config.toml
n_layer = 16
d_model = 320
n_head = 10
n_kv_head = 10
head_dim = 32
d_mlp = 832
vocab_size = 2048
activation = "swiglu"
norm = "rmsnorm"
norm_place = "pre"
norm_eps = 1e-05
positions = "rope"
rope_base = 10000.0
rope_fraction = 1.0
qk_norm = false
attn_scale = 0.177
bias = "none"
tie_embeddings = false
parallel_block = false
init = "uniform"
init_std_qkv = 0.0282
init_std_o = 0.0282
init_std_up = 0.0282
init_std_down = 0.0175
optimizer = "muon_variant"
lr = 0.00975
lr_mult_up = 0.933
lr_mult_down = 1.5
beta1 = 0.95
lr_head = 0.00671
warmup_steps = 200
schedule = "wsd"
decay_fraction = 0.644
decay_shape = "linear"
final_lr_fraction = 0.1
batch_tokens = 32768
seq_len = 512
doc_mask = true
train_tokens = 339700000
steps = 10367
dataset = "wikipedia_en"
MLP neurons of a small language model. Each row is named by its layer, matrix (down: output weights) and neuron, and shows model dimensions 0-191. Each number is 500 + 50 x the weight over its row's rms, rounded and kept within 0 to 999. Numbers have three digits each. A neuron's up and down rows have the sign that makes its largest values positive.
Before each neuron's rows, "fires before" lists the tokens most often just after its 100 highest values on Wikipedia text that the model never trained on.

fires before: "\n", " It", " He", " The", " His"
L4.down78:479530593508443527511512543563560565436419487473494488512571532422558423562481507389542461631508490520488555513490460481482506448407464527459464493484588481526471536450500510369492473511501575523539538447526575528431482483515575435502506512544549552469485417522471548654505525446363460455503493541524538481415567528551474486525529483476528552508561455567495578475579452493557435501479471489480481580501476483524425511391509505467580473551457488462496567458513480487450527603575477509583503547505462529503383552494505499458422553495503487569484439479532528530497495510420507537

fires before: "ed", "d", "ance", "s", "ing", "ite"
L4.down755:556576554505585534474537515495629469477448515510558488474467467486439581432461567519476497569411500497483562477464386534449597563504429483479504454362510496482594492467603490488516457461421475572475525378552475508551463526540498503488461574568560481551530580596516502473431478524457510456490510425443433496524471469495580497543445503480548463492501516546507554511563474463458470503543570419528474460520476397470587507523508499451492508505519563418559497559448485466506494533570494493496424464552503409573438490534537604542489509570460466478509480533454548521550433497501462467

fires before: "er", "ing", "ers", "ry", "==", "s"
L11.down562:514516538468509513557479446494484531402524429425404539533525515420518544464534583438414509560565447519412484640449440431552499626514479538553476581526552503519577543586447604501549511537438428520551562483502517462452429515441508480467527529545474574580404457555488488499490529612487473482534501482503476467516392516494541519486519523515502481484530504484486448479535455499597601563522454571517475536547485468513425583493390508503460516438523558583492595493488436495525487547424503533508508404499489483535443552448597438545489505498497511480417417505462497521512492386599514488

fires before: "\n"
L7.down394:526527543554520522507539500351458411472471594424421489432498544444463527477506456485479540535445407448485588425512500540561491487550555503541505560550523453533530520516423484521445385539526535591527535520541499437500585467509491428442459530534450497539512508557537588578569520461558487458506436467562525508525501460415448507463458472561462496518490469429556450499499440545362531485495541452470579548503532523516476513571487538391482500526461503519494542597528525471458470646506570495461487546457577335417549576471472429499584533489461527499509480504375464521503491483494512617

fires before: "s", "ed", "es", "ing"
L13.down705:488475513491453462479486563559486489466522482545416530541551577501450554422426419541583486450503504488475496601550499481468440458542417461531456432498456480504541545447551488508524414459446493497457454589478527485447587468521628468466574493433546434456528504350508491448515523412495492398522453442555497448610452479485499542411501541549532487474496453556397487511457498480434551487464559549534617549497493559606486460498463523491499499534585557494494463500429483569520482524491512596550437507550493427500486380483530480427537521539486462349545546569497528469537401545411506471

fires before: " |", "\n", "."
L12.down347:533468395502466540509554450453552433477508540530520470591419528470515563514447502533615395503501522453499529463515568550439522603419474514485472489339468456451565501554486515494514504494472488502510496446529451527477484474511495609558432505492506489544417448451482425467480527524477494501491440472502490576452524509504452531552498564493470502492509419592506437442484450601515433486447532484424592509438528490575556467438513589572518491511518505560389491425513531523478553489482461487548479522474450443675500445471513596489473499544515524558447513452523477508427548485494451427

fires before: ",", ".", " as", " in", " and", "s"
L10.down695:578469494489397386462417479531504481532577532488441579485371498573546389490441497519579538606439489576488432510522523444464513503534531521578572522546581453517550498481450511531529536388520519485531516468530384485533617597507568497473503582526497487486476484584469381569487547576488513469525517576438497474494519497422476462440537563496439520529523543495469543431444488535522485484580512485474418449453485530551603440475514522487646565417455426459464505539486471635445510561381571503505549498526560476496573569519440550571469549471465547473552514532514466563561382513471546523

fires before: "i", "ial", "y", "en", "s", "ide"
L11.down110:475520412571548518531360501512521469518583449474500568458525542480518501550566474476454515548482440504504394367478495538452463526609482520543431522484482508484311575510566503518439538503575509524544536474488528577466489454575469404463547506568562497549525423537562475469532465497519537505510573461521515527490458545482515522490464510560499431540571550510501425575545425504483539499514446549494398469462493554410483434500574502496542532531505480471468413600495518556612602518521579494536491514444570506482546545461506485586460466532464563519520463466559603437453513574545543550

fires before: "–0", "–1", " ", "-"
L13.down370:620416544532463491477432495504491430498534589517458573510518496521496453565476469492491612516587524403513463413570472575457452466383516485502473498484452444543359487455515477510453440481536496446513544494536500462414552492447502462442593508480528467539505569514440429547588508418509524488493531455583440471407501476588504472486438612421509547504439456389514526429515518406451394578485531532423419552520440451534467528447457479491513470555441536586424550539510488466560504514498511472509434487519530475467521467537611452461428496530426514507520532468505544480462539505473463517

fires before: "s"
L2.down198:494528572500417652390453464428475610477537513629559568518474430451501472524507471466525585512564406578473529467519482486599476587422463491460532476481521662482450510441565567574567559418455506457440577507457435403519486517510545485375495455541515521549613522661390425576543555591517592533471590500544496527463480532397542480477432506421488528500565598476506533443573497504415496462481459484488494532484573573494496485524507538575507526497487498581549547448492522581472506527565488536428396526497456530524429484501452429542464499478507542413529481497375564505524426483504497509

fires before: "er", "le", "ur", "ol", "ers", "or"
L11.down239:479525529491537544570532534462427530624497470509487491489515553502546457463478549469479449493479478593499490483446494551592419465501564520533442587567518498413480482393531514567533528409463404550464547572508469512520468503550584380497592516538396533566465559469465528575498491619468534475455568551479404411486481462478550560499569478481442430479429485429497411428499476622476621476483485465504574576511521486461473446514484558532431534440499506442466523452454498447433493551495594507401496422461529535378449524508426520576477485464496450524523482559532537518508496499443447552

fires before: "ci", "ed", "ce", "u", "d", "if"
L4.down42:493486436460565472445477499473566502487545517377600554470501509486572534597394549489440525546508368505537470565452456506381466507455527493540469502515587487529485509516556452431561393558348451464531384488525440468448504605571492475466463508599517519487468458464454489551442554446574427446518518476574521467501456457492506528485488464565523510467493433510610493517498501394515625518526441466474583563417506445427524482533449500485498519555499515612626541609415456526500547532517543510431551479574531423436498558496485502526488471544501461475527531485495399436555534483464486440

fires before: "\n", " have"
L6.down113:502480563532505483547462530468537529523600568469504452512531450481464487508409544376445445457430436498444421466512517392434477556546566575520374592504529564634537549531484544465453488474499552476542519591524481472549553542517548507527455524499462559550525430537484554569478466530498389558560454519557519511523560475543478486540544541490536566460495459448551473434500486486514504381543536393473517499559492468448445448446388569484510462506454551516474584470481500472499484488391495542481484506512527503467468456535448497514500625541534463428556549436450382488521451577453564554

fires before: "\n", "|"
L7.down540:554534522432533531471537515539394577452511451510513520568474395495416516489504479496476580497490582546485553406463498500457516592543472469489583483502502473532571483474437557522502456511590571460462551435494529610462549443449576520489427540424408563506519437502452567466456491557590453575463411469543498535397437523561622504523502514498485491429469422586505502417489552574484475544486464445446492444578485590536479558495511441503526496439488442548510502451485463523474645499540562546471461506517452431563466539516521453438561586557576550525471544524499441461492557499574616516

fires before: "ed", "e", "ic", "ment", "er", "is"
L13.down138:481498553492402442432535442483488481432555468470488474578554510416521584579455505402417464509397353490519481493524446514445465475490538579590520526471446445491657554563555517480453413519465437519483481539603472443512516507483540449513500408488416560521555445471432438528481463453562509547596480442456581531522450538534486517559570466473467469496520507482624421496556488403504523391577451521519596497521604511444430578539494512442468543488491549496565515501444514399611429464475460528541464423532525467498443514485549448507502556476426597568528506507505470568558442505474524503

fires before: ";", " |", "–", "–1", "–0", "5"
L2.down762:572428534556504506505478463488489553381519581541504517438423499472539539584486500442484564524515493500498491445537466448438438465515467517473580556473482508458433557573518523455479442506506486446473553403490536484560481504460488455573397473482585519493542530535511571462597546460507440530501576535530523482471600497503486510489502513480458437525505543466533409472546576422534485556425549550503507480426479510402536499462516572472532558557475549548564505461462438504390566513538524545435527542498442454507445552513525468498487492444423432547476499525428435415524445481523580516

fires before: "ed", "ing", "an", "e", "d"
L13.down591:511522511543514527468483510528495517434518496527521451502402516519472476446539536474526559496480428538539472552539435413440485521514561530541518501445491559473508510497473552539491366488526563488602492488474425526470475514505452575526501588578527538499550524464544532557563527486518475502505525494565494573532515512482537478510564430509522594510420537510444517524473490489552567530539457598460599504522473469596545517464518497443502503530507485605563576571554541426623534479509422505472497562496506383456462468491611480464534478486489526496530452451495449429616388542470467515

fires before: "ed", "or", "ment", "age", "ation", "ing"
L12.down766:461506511484423497544430498564530487356586465503522391590430530461444552550495521499543449536486478558527551548441506384463510547453509520505504513494526479527479545536494570514541523522455480613519509467569510503571568541476496512596501559640386530461444551490500507593528465540508463538515557546506488480504469489437508456437463520548587499517510540590536439539464429485497537367517544404515446564555462560528538515465393532438523566537441523505468459469492647487592565554455525472430489436487569527497450476501547487519492468557522497454525438533431546461512506501549447435

fires before: " as", "ic", " of", "s"
L2.down103:460517496549542465492469557476530515509470513475553462531502575380541481599577445505456506481445633503453542486599529505454472505574585438511524508466536551397465483556468570514537543484540484516456478509533475434513540590519514565521457422415501498524474496388466434553496388392467475500584460493499488533417610487441535457499450498524549507499574519533498519606477500442546556476563546518505487607451457540546557561475524499520537493544506497589456473540484587457538564517659455450456590547508541482586480542556531493448553461417497512498508441448578559516461502439583632483

fires before: "\n", ","
L4.down130:428490561435578587524544490508529502512563493518457552438457411479514531485503541517530538537492478559619484482512428469427514569569468506520582509515575501526487483504387454481463385526638583516599505396447469523469579408485557470479549491492495502501543499498454543547447556411506542443520463424574405455577490507486539496503525530526497468400484447465506601491503470584481549552550503487548473420573473489549477421523589430508444448600449486520541533532449529513505578495515466534508554570488509428462597510440533509446501507602591371461553379457470537511511439559483456496

fires before: "-", "k", "\n", "T"
L12.down168:428487399525439480482568586497498435488531548453447524515429535477503478563543471481549546469487486480525512571446439485512514449451462463472521538588560440547490522491489449472476479593495489508566619498502551487481493564458437403482527474620591404543524491500524526466427414562521512518551445380627461421534506473496478477460510498452468536465518398496495527468545425471542466483469443371474467495438505423510453602463509539506457480571503519452505544533423522383531491574460529482473553438476547495445528422480491460511502497434483540561486429513519500538582390570539487476

fires before: "2", "9", "8", "5", "7", "0"
L13.down766:501488506567555555472571513589526476527512535499497480492487427379472522562445493546549512582481535506517642537553534444545514512469570424451444469551444444501545476402425541517528404489481413460528444455544453550425497419481530506440505463437505535484441508471466536517498556502619502548463462534545438505528540503494514543512498488502551520417503520520491531517423484452509535501526527483472513532546229477446515533526471589491539559513407496567565528531488517456467566463448534519409445465452495504521476481620448453399418390521371516485511509491501420407422566482525684469

fires before: ",", " he", " the", " to", " in"
L11.down338:570601588466491409636530534435460475463500506472535558439533474521394554576533442490426431428481518451528527507555529551343480513546543542513508613547510516424510495470475524392513512550533515475487565469454500474476532379508520497497473472575539549458439398493485565535517482535442506436537538471412521442467416467451535501489438482536504569468456481565511447527561521495490534484476519432520469489508462474477550540488517522427478435596524596454505502455581453525455551509560485500469507491543517426558463456490612474519456564497541526547498555452489448590529476509441501480

fires before: " |", "%", ")"
L3.down432:571547448537512435534470455411500505474559545536632515435571536433470458564543437486420596383526456510504534470552434528442460493510526466457542520479513511516471465552499519432528343520450518515458509452452538483538543439463484490515505420487607434575519536574485520524504549428462388508499537495458517590482521560404422521508486529598455406433461528473510419470441503422607484512477565511501545521557482433381446467449506526432592518497425551609469538499464500479441513550447480496406539527501570468398494579507502395455476485510457440537479424547451517470486539547464499543

fires before: "ce", "t", "c", "en", "la"
L10.down83:465576541553476512548583575330498558561449423467519540492557494472507505464470414542496507554518491426470464550445435483565417524477460454475457471500493553559457523493600456507457546440573565427448559530418487509603520501496543553554460496564486539520514529442481565511588469500397472575470525513457452500559580536524537488534436479546459538459464539577472459444485505508513518543544487549501490492558468563535521492523469501381536481467436497466460533451501593609502491514539432489528520552482428397475466458526443514527579422458537583599537497585566542529524481505479545468

fires before: " ", "-", " a"
L11.down344:499543503535490424496504456568534461463527499524395513464430504482468470549498452609538522390525515450575464401477514542520475390455648434540512518492525529491455554525512515388478449469565449512537556572469516465494463504520465507528566524461486483442542517448468548510500629473512461620478521546532493480442536463448506519541457604550577541481548458376434505441556504500597510407483530537597456507484490471435494442417500506472427523526535509555539496506467473510509531436600488499417536481567579560387490482564499480531568460473437508512561431515420518507443553420573592538

fires before: "s", ":", ";", " |", "ute"
L12.down174:542434465436462488477560527518467514514524588553497346463554450503479523588542551601564564537451483408452467526438475437464485598539467467546405514523535479420398497496459524461488484381508491496502492601505506475513548513536523517393494490529508513529491472391515455464588535512506505498449558357577366545544553459516479413499521462567552537464431451466418581525523506415384510568494518510524491455552513456534445540489496458569498484618463572497450480477528469446549487476513521466550457495464478513538546434493513433487547465522386525436500412402514489519453536428530497557

fires before: "e", "ing", "ed", "es", "ad", "k"
L13.down190:519442544420475548522486462479568444397465434530523515565449502495567500433393515550431512452508479469445467492539600579501461612556495451491497402535488539651519501525522433446558427502496557478453600500543520475487506507424565531450410484490485521419530426467542562657473437462411516531422529475469608510484480527490452479632521554570555524446553477578547497547473406518453576486522445529517560427457548532443496580585527426537458459543539501576516452504475517450559420529508509508542507489498489525553461503478579534371478522581466529516530508439476495376528584469565475462

fires before: " 19", " the", " 18"
L12.down307:496455445499467521446584476442444489502466478552495417425529432491550463423548479499407482502498521495495532478587451539449515465501535534455600553479500536489479540471503480586514543460555527446499534471542447468475472494593433493547511521449555538420471553406561412458462550608404510415482503527481565502447510533505468476505399500475513466470531559503478521437547546520502544507577450476466518541467578423542494524525456488542413447564575511589447511474504475478506635516522527507554570596467447501461508590445576447523439540348580510569454516530507487536491564520470524420

fires before: " that", " the", " a", ":", " it", " \""
L12.down295:541464496555460509460540532384471522397489419539406500540571397535458462563470427524549415430536506591505564561528483504477562562503509543431410542521587458521459518401431471479527535533486547514494498464458445589493542539503487500473505469494505512537471446505504581478512504597499551505592562495449467576461495496551480473484539594561434555520501487444518558582555417475505524485493536559429445512489525494515454483571526481511442505490466557480488492518468478456425492450577418563488514544457451445533491432431505541535478511433541464597471583507518494541448462434476532453

fires before: "s", "ction"
L12.down512:484464501441401523467528440494440473438419502405575521431543493498497474477465483542508475518513467399462540519582543457479394515461349532616498448461516572544455513451544474595423481518440610591556541525520493572487514531440544477379564496501471461509470513399527562496438582493457585474523519487568497534464362481489516469499542564447477522546486505487461539480514522507452488569380612422551507473500487524480512497406524530536463477499496504517589550508445468501518519509522521503529483553515454557583479472410614519590524474481504510529475473486531457542519537461472509544

fires before: "ley", "le", "li", "l", "ol"
L13.down404:473480588548546479544577410575456469558539478502447502499492393467553530492461566516562535508520394562607493511469482519450477462364529433409487614438531522528408453480466572447546392653500586532586488482542439503412508512522565499488523514519455500448481525444513486549446490467454478550511489504479512588374456549516505525463554510480504509536476490446400544598550443539531469530489461491445556599443539523584456465478443579493494458510478457489403538409441509529482509567465591517493532490460525479470389500508558496467486578461495471493522565514559512375453521542520486535

fires before: "\n", " $", "-"
L13.down178:525601394561530455440512479482443462538573531518511579495496463443511536555482495539481572517481545548515435503461490448464562454558457396482469530516474488427448524477465413493568518429453516542608569393526455522446585424534481498545488461544390508589506460518457460581497414485535562521512478434502436514522475478478472482428536525459479559509572398554536523462431523547523389610501528519466482515519486514491533487475492474488473564559513449514524457502513501450496501519516520455491521583522531418473470530523529502452468364438510525477485441497508505521579421465520495451

fires before: "2", "9", "8", "5", "6", "7"
L12.down244:519492541557514545474534483553531497476495430426479472548514469434554583475438559562496555413433487552575536567544498456549464523537609417489523468591493433505517532421488469414427499543458447632524493567466414495488434422429417483486445532504467539549513472481570582403517456440481465491620473476516515526536484531479520472490456498453636504503532500536469614435513424496511468478537623477486509503478423581414520503483431533440486535517507527470521518524529553518496434529517510480502512472523523626556465479491497444568401483491415537525499443488523481444494508510544456584

fires before: "s", "son", "ish", "d"
L11.down462:521537516472465488502508568565486405456435479574475434481523508509497508382511496533444546457466534508507503571531474411518471585442471593528533519513516419512480484590574452522498495548485516563512503417458529466481513556471617569567541467427485429481554569532493424475424417434516464488497481502516432478500515471497488459479549542467448428506545589574445584497469475544460456500489547488499485465587453550512492503542516407588401481579547574483441410542463538460526525558455500497503478389472565512485530481403498449517482467548569514453561578484448517492391519477541540603

fires before: "s", "ian"
L7.down141:471540475506469472490523475534424515457444544540484421420516603512452519531396494458467478491503480478411523548535515412535461595506528597470516537566564477566420506444436553372508498508520572497525554492547450497506595477537529555487493504502492513446477452498517537498482561520484568556441499397469472470553502552468552482575490556519516571523512459523527522506602539445462592452517632495430482487471525438498559535469494511531482610457518537469500506587507517489436428521475492502502502515509481439564448404509631560542487493521488467531551506537477556539534581470532597531

fires before: "s", "i", "son", " S", " F"
L10.down367:581473583497550503481518493432492469342501514429445489483518470428524400511514545535539455470519444486394526476510505528523466476441451610515529493493499553483530504534576466431510558443438462504545594464525536503516443452473429471428595502530528478527438462416546520576549444504480507405428581562473447452570438507513517599650433462564526512554492518484443426447529403603523497556522562492496546423551480545510548380526510506445476472488404538435496501477457534571384474449554557504504457470440493533474533567475496416574555512462570502468539492535459526524559530555522521502

fires before: "s", "ing", "ed", "er"
L12.down785:461478533445560565595521526510537503493536524477522519489453471474488543537496536453557561462510487458547500462447539517490402523496499558531447400460535535513520459449576619440519471465575465471591506521437477491481495559542476496430487498487502531494511475474463428498620486462504577511470483453597440477480459539502554531515515514486434487573549514485439427484474498505609528467570376611494481494448423485533537481547478512540454515457446418503453489448508471369498493630375546461440632452469512490547582539529438499550470480448509548497409533539476531611549474485609447453

fires before: " the", "ten", "fer", "f"
L12.down136:569503500459464517443459529579493521502473447517460542515548506416452494406442470489466486475385453492498519583539438495449446503504525596543542479541459531554527542420578573406411500512480463534529428526521425553498365520497541491472443574457523516536468455493489471434497505552564477506467496438557575491419519553493551419513550573520456491462491439480426498543538496473526479448525467483598499562518468451438473515435495468408486503556539466563485500530495463476539518493451555465476523445643455382530510497480441546518455466557472472481531595443447438505582587637429506475

fires before: "ic", " of", "fer", "s", "port", "ist"
L4.down325:566576455535416532536470507490540489530546528483524518510493554481578516543486436470494559438493444402543467515543450537469482523570553524531474602546515581546441412594475495520484402514525413582423472496483417546428579490517520471475482527598503533515526538504525428434442511426553427514434418506504473489466537434515437501510521465493412507508501476437599472547555491450525483592490441530463465458515508519432484542463431465458521506508558443502539511489393525576549548597546518498489571479571498497407490523494494457531423459435472517553584478485600472561493465560522530554

fires before: " a", " the", ":", " an"
L11.down113:583483587561538606481583500432514436451528459394540469576540542484572477559438562506443510558544484497456532489594482495631512530490540509491476530513548492575596632449478526461552446445486455484501502548525606498522477468578582495524485440509501559451490491465480535557476492505575539502480479575423433496511430448546411483515520502513512553455604530544551542496588522482494389497485541485528679352490499551532420427500581459465542529539625460541495457543467602459466446508555509495585497534467587523515490496430521467519522470512480451493541482591522530424467514538454524475

fires before: "s", "al", "p"
L4.down91:464483593537440551497607487428474528469521496473497501538463489501494518500400519441440473593479573541391453516455441556561524461532568568446499507506472415511511483625527636449520472473319540527520431473506506495477571525487477490439463473502460509490462443456570484478501454529445441453547571525470503478467496474455505416409518415479594443514464483436424521493583542532507513444507491442531490537562587512579441608563476511520493536416486499381500517587602476517454586570513545490449529365513529459427510499580523458463464513488436502487484464512442424375444377486503483503

fires before: "\n"
L10.down553:527603475527467465472481538507501492548553569612452531449464475601475520476470520545540581528549449493421488425519509531439495529530514498482461516466570531571428510551426568451430386449537590568536611434440530542502533492475501435479470505465564421447497534565543558538542505517523465532496487535531503500529477465510428453447446475596467447523477602425531516518543558545491434487453526564497536476545469433583524524398623448563511500432471529492599504589460464541380477497506579460500505511565556505500476484508515526463479565534479561469535384479494447434623468573502577494

fires before: "er", "le", "or", "c", "la"
L2.down809:450549439535470479388485537520540502506491554545466465443521577522449501445421431368585483554526462531435474502452480481553500510532548463535466436557489471519506419525478486475519507477539521549639471458533515461502382486512500487522529478509602461609559449434537410543544494539485458461499457447417507462561530521556425550497417434565480530457514474484530406557442551488507611538595501454433551470431464535503479483484501457429517449454470397566449380492526498466451577466518515546555479573374461412502530495496492532436556492510466530572439593468465457483498471474487526546

fires before: " ", " a", " in", " one", " the"
L13.down605:474508493441529427474477507510501474525582474486418444496529506453440488436477506440417522495484517580571414521436555500474497444517554503423478426536470536500403599455442451454530476485464555453505569424547549510424422520438528481558503537467502551557511532584407521492488562440524476540574488412483484552395557564496473569472570502546564503612505519517475503441524411400507477512515528447583478480530448500560566431494543513516521433541482480552426504515482551445436614414531478530441491497505506527489415473441506533650573533542557530432462474552563580553458516447455475494

fires before: "er", "d", "ja", "r", "ra", "ment"
L10.down684:507531437456459444465570491498517470577489508453570444508454488348478461482444524370531425419437425558436463513462507482434483527530478456542578664535493552488500505532482486502527452516497488437537397521479537564506587485527572527511499573545587565516500438550434527473469531474551516502572460457413483443465468500459413540485576476543507523515397524555520513464537452479469468525433510522539440532478590477478638511600411415579473506455485482483492522526602443467587561474503434443510565489476501523500541480504493519457473535478487469502547544548465486595589450491494478598

fires before: "s", "it", "equ", "ter"
L7.down683:526522446560509450441475445522432498551489559487479514520481438488532470565488373493462453490451383407488539537486544436366473479568545536550547495525505536514512489514457399483569485382444474520534504524595449450532517517506593523469488545475478529499543511427419528596555468530540429504536596528520549425517382397434483552552464491578534569481512494415595543466448502520498571514417566542543475627520479604478485543551484526458458525511454603574505473606536583519508484519538465542511516483519407464530433543516492404530628481523452469574611435518472469399497544442553584523

fires before: "s", " |", "==", " ==", "\n", "==="
L11.down612:540453553419470591435492428481521488534563557453558557506607468542528520513519471539476471484513484504513536493422422521479419416494419601542453445495480503548576425496554495430365445540445480556583470498533475517566472545623556532511520475511457478562503515482468510451421482440450475522505349443528506546498453503516513523526554533496454498430406433472472482502504464485536507476570544497600510486570559457610460425441527600446399541469485538510476527553482431447513503463440479494505588501487503460449450555531486474589472437552427510498568478543562537510486497555490477467

fires before: "s", "d", "ure"
L13.down115:507597477570538627528436553419577541468388474517531465539533487548554498526512511530648513438431452519484522495573517544390512481568522600522502627529558591540621529487574460445513499472549509440546495494496543441486526575597555457514560477511528557483566507473541506442502457436560447549486507451526476563524463472490502472566416433500484494435497488531530478485534490543469463637511422507511512550533497498451449584463549478503494490534464518501533546463477444529567449493495526578537493515531527432482467456501485450486456443467467514461420524439512350497557468526531498440

fires before: " |", "it", "le", "s"
L13.down554:484500534437490514512479458544519464510427584513534422522499521524478501526497521486461548551482639495580444410519494491453471473543561341536490545480549450463443471456519480547526465474491523509429513497491454516512485450494519536430454496553677618639484484376564449562459495458579450583523479582520480487468539518507560537574420483525421432523517445561505523541438509476466409495570539457527604444477563483509531567526532484488455539478426544508507519554512538530422604555492479413529473512440462451455509414503371468475558473427540571495388500405566485426574506569438542582

fires before: "\n", " is", "s", " |"
L2.down359:432566436487479480506521503419488510434454510486370475539482506464510557628510393479456605546553457510443396531481567448463536489448467518499555490497450510476498472449515539479510505477430494497508469427504405437426521520503440471475437577511499464554537484414496483446524478492515545552473417500520433522529499473410497531462450522502522486589483519440457486415476514532455407324481556440515509494592407509451399426405407529425605554553567477479498477560486469490458558564499499483569495479531484453504395474395528451499493487462589487493590507418496509470608476454537424575

fires before: "s", " of", ",", " |", " in", ":"
L4.down51:451529435418516534638495543484628487476388481505452431500531517480476525464562420469536489451499410520481466389497436503454460422421492521495553467520449432457555511512456571582533410574549468541415516500576502399485514537531468496538502395503459451504507580498406494498521543468493512518488397485528444540487517451489448493470477471529494497546503513499449521512466522483487523514545515536454499494475498505554542450485448634539416465486515494503592506488509477541478566610494542471463537516463517492568554555460512462467548556461529511489509505461497501520461463485561529487

fires before: "ic", "ist", "ical", "ian", "y", "ally"
L10.down149:547599520554515439475500433500517482506530425473533411560516485572499525534456611508517568549569494504502425421481521518454555537567506545469498532512549480562480498431460456529478412478561584518454484417547491523557437449549442532528464436379497459421402544393436552400515484534491512461479462533528528468502435443447494542480417477476558447547560548509462533461427451458508414453494440406390405541495604515532537500522340426558487589451464595622534497468510492562501482546589539532571530568444593519404499506496546485435397462441489470526496498501520500522508536473557531553

fires before: "y", "ies", "ia", "ian", "ing"
L13.down25:568613529481538476464490425510482522499507440435456551545527434405503548495549563549509498523463385540463426516472465488532427517553513485502532504497490445461492510576551516496483475441475544503467517438501438517441518524515366484497524602467490535540511432402469538472568553473488415512459547488520593493577389432540430430500562417500547584478510454536577557522481512443533473482567505482525456535515529499474460509548387424469470525475400496416430512499534504461446518445468506514531570540576635515446481559484451587539531519475533511392464568427443465522527478427488450484

fires before: ",", "ner", "ter", "d", "ning", "s"
L13.down142:560574484568487445486545516401437342447468468590518535457562523451487500521470504579513497525550418494592483536493459486525468443524519555508499583484481498434475469593446458471526425512453516548550493479488559493499465512485503502523605506456386516447554522543563557564499509491417517476474506570453478479436476527509498446537531611547462429439504469462448501549511487430523531396528480561478486615498504545487573466510476401565471445557438548482500487541501424630579447569483487449533497544549581386479490534536459523473582537547544395508488422513567443515483543460440578551

fires before: "\n", "-", " ", " and", " —"
L4.down135:432543492514489433514465438572492503523481529521463504530390505551540456574516499508488405512420506454507486512422479506522555461522542497507585536524457375494493526466423475534464450497561568421483503511543603510421567429527437483509468517511490379500523500449536490455399524503450487490521472479448433487465468413478566443543610443614443572450425423587543444496543456539518579575483472521429544524536502535515472480471601447453536444568515536456499445420490439562491487537486505474466532474479471479517574548479515432436588449569532467518538588546423420520537596505547484446

fires before: "9", "2", "0", "6", "7"
L12.down723:475525513553473482529498514492507623428530408380401524561456525519515505510506529467601551475512477486423600491508390463469527516454609519490581456471427507484547534516560504505448454519548501528485473391471555429529506492603469463561532560517504499489488477569536498424535528554588468488420507424538559586516481407407452533544471463543570475413535515491582531550465433435543524555472524431416455546443431524446506457446492511491573567544475456475574543488522460454522490508485497491520533570445456440478417584498591473490604519471470536512529563636488468579473475484496674516

fires before: "y", "==", " ==", " also", "i", "is"
L11.down733:446627444442536500525404440510498508526432490504478566564398497480525464559529491566469440417446428580518517507440558470557537439467504423506522491503524544631504542535602523474515485487424590544550503525584519525467556452402532469583556595450401483421476461483537462542431502488463465445540601474502481533579554519517580473518642617601392489538480576469493427433485491516452511451420514556481451429528513524476466419449497494486483528542492533588533472659562503476529607460525460515519525537515511520508442451583446472486497592517497483547495557512520450445474517496539490549

fires before: "n", "at", "e", "lo", "a", "t"
L10.down372:462484539517507531544530418447517472483467507491409540599542505494545465548524411458540459434478457439582504571386453554486523446575406434492411473530545505476389421449524514463585416509493504517457464469513528406542496503420528512583533490467380498471524381458584438517546539477522528522463518464519518426484546510443472491508478496479438512526549442549517387543462509498515525450524494526541525521504485527486452602413525483426586475555555479503517512482522454473576445562496486484421397552533566446502499456448496446540547412419508547504519509561533496458432448474422515534